{
  "n_head": 9,
  "d_mlp": 3456,
  "bias": "none",
  "init_std_qkv": 0.0143,
  "train_tokens": 900600000
}
MLP neurons of a small language model. Each row is named by its layer, matrix (up: input weights) and neuron, and shows model dimensions 176-431. Each number is 500 + 40 x the weight over its row's rms, rounded and kept within 0 to 999. Numbers have three digits each.
After each neuron's rows, "fires in" lists the words (lower case) most often at its 100 highest values on Wikipedia text that the model never trained on.

L6.up731:399502523524586495557524551444488497527546555516448565527497442472480480559481528490632571549539572420450566562469518483476479512520518468450509478448442479489521469525569460537438491486472441510512586526521536521494483489496553516486415523461527511485489510540505485523539531493573476485510438493462476493494438526435483496490494498486506479507490415501470559475551480462533480515430494448494545519520473504424457437506471529489479536497490484467463545546566488520524479460497527581505464506529507414505487537528493425586513589483446513480513525462507525488515487518476498445471431453531509508526495535451458471477518519539525467500494443500525546505482485578545518439519536549504518503557484509471455466510529514502510553535479501486529502540567498473551466436472456
fires in: "all", "alliance"

L6.up2145:533470544440540529486479427491528541540605470478485506490483500539508474504421479466555537535534476460457502467393489496509483469528528483450488507436488512498456455437450601526540479456512499473494549513514428469457489544469509542498507447462522484471483460562554450526466528499521487480470370473486460509459454508491432576494502453477576512558542524473516539502495493481484477477493484475514411438536487586514534545531491482467638484426522458508543485519508447456545472479539537534485426526481537525482548449487573385647490525464525496470529464529515586509493508542570510515524426394482484493474554497541514556505466497487506480557458521556479523427536486525480552506477552532508546513466515540468459444398439556494501537451459542507511514530506516528411481414499498
fires in: "more", "too", "some", "most", "than", "very"

L6.up2860:443551486534462384534524486536419489459556486554545537490496541488572501515547497500560502523491450484509521551500524481509491580496531492522535542443473526495503562481490512493496515443515522456556506609552532498480531411484558546385473418436490467483455516476489529546422524516463449512541455498500532511529568509490460475533479449512518448492459489454512417456505494465524522508463533493592545496480460509472523508444505484495540495572534500467537479473486482520492503506509521474470519454567463597493471516494495456429472480473435444514451535505530495557428498519445514472483474479496557472601410547559498505470482537574444522541559502475476481504532542509492471539491564490457490498463461427468447485489491534425543561579477528442493610414527560436507481527470468
fires in: "is", "currently"

L6.up3308:404461571501417478465464470468389439442521582582533478446541480530531462489526506520550479554539486415489559494507507425502489443524476454473539452477477514464526494405500485556489526505466468488488509515550529541505519469457542462489516529497551500503457533490506420429510489557451491495481456503483486542559492483496596410465548519499537467430553517536445495393527545539520469433485496498481471510516481472528516523497498530528505476449529440552389510432467475480475526484535512591492484470537511486522574482504543510500557428449489494475500454524573467477500471530411424525528462405550501522454492493490541534495476525483500506496461472526485499438549465511496466537471539440583507578449479567448476417538434498454449470577447472540469520458447444428481443529437470
fires in: "other", "also", "most", "all", "women"

L6.up698:484468525484555454542446504580436562529499455474462512478541466481522471504522447487514520479466528537609515439599476436545552483513501484469468437539486526536533509472503580534495493484461479488529458540495560560530558584545541490493501456494452534504474557512431525419516540487483520501465579572466522599527501536523544606491427521539502517447514534487508433575578605476560538511496498469484541555507508534480483518528525477495449526462457482516527480497435512475463433436476516532463503458452530486509515573462501556484528432383492503498521482540570490550531468500470484518458585569556522566505488425544411528533538444506500482485521502522508595490479492483523485560454530546546525503526511517446520537533475538516518523422510488481397554467556496543511462503442554
fires in: "made", "to", "took", "make", "did"

L6.up851:534486579518482450490462561523455528490508578470519506475517528473611521439484465489468518539459534518574468506458564510484506493512523508470547417500500522516535543479496553498462524434487483464527486493439548487492486444481530511478446471500507478459480531533541486503538503501459550533511453471545526536522551568544428483461521548608442517462516502565510498546501535548539571494437498463454452480491444492551507376552528473525467495449530454537464487499565528574421478459492471488508467468489517452571534518422480563525521506459419565482441482443540543499560470515549471505477514656514545501466548473511445499581496471481491546457564494554408490506532502435518465561490528509517497517501571471478489556524477462432422450481493551410436530486504494565425432553472553
fires in: "to", "a"

L6.up2087:496527485472480505477473500581505477540469524544410465483538456431518457537536504499515518476471488452470578524528467499540466539534532487475419512512542476451510476412504514456461532472516423489471573531522529512544517532501570486574579490443437503492514491539551447506547491490501501509451466526507472515480497533420577516400501492520527512478491497469502457447516440536510515526520452482523505512463499517516499514576536519565429445482522535614471470482532513489450522506457489499491516504464450544479513538525535511536503538533486535492563519522518479502465528456457500425525464507443451558502478501447446430553441558477497520502484525478464431526499527471483475533546491458466510485512551556524510564501517534489454465528468538538459501496546465470537479507477599
fires in: "is", "was", "be", "were", "are", "s"

L6.up2574:533502535562461467483466507514575442511590493566480557539469516533548491439441529487503567527527568540504509554534518504571594501530513432467544439509463490528514509508541495465517485536466487475470475535511524453534519421524458525482505520526478502514489504418511569490519562496467547466463485508459481487519468518521527514578545462439466509576508524462444519594447429549468461534496548509483482441477588529567506509530587525514512482492526490514521442436479522485548565566476569567474499492499508497477527500442522562472532448550539502528520469486525500493468459522524495526453502499466489432475466499480532547492513540464543486498475532469524528468516519563481399477560521575514549550559496482507503431537478496560473457496456538445495572513482462555482506462466489
fires in: "that", "this", "it", "what"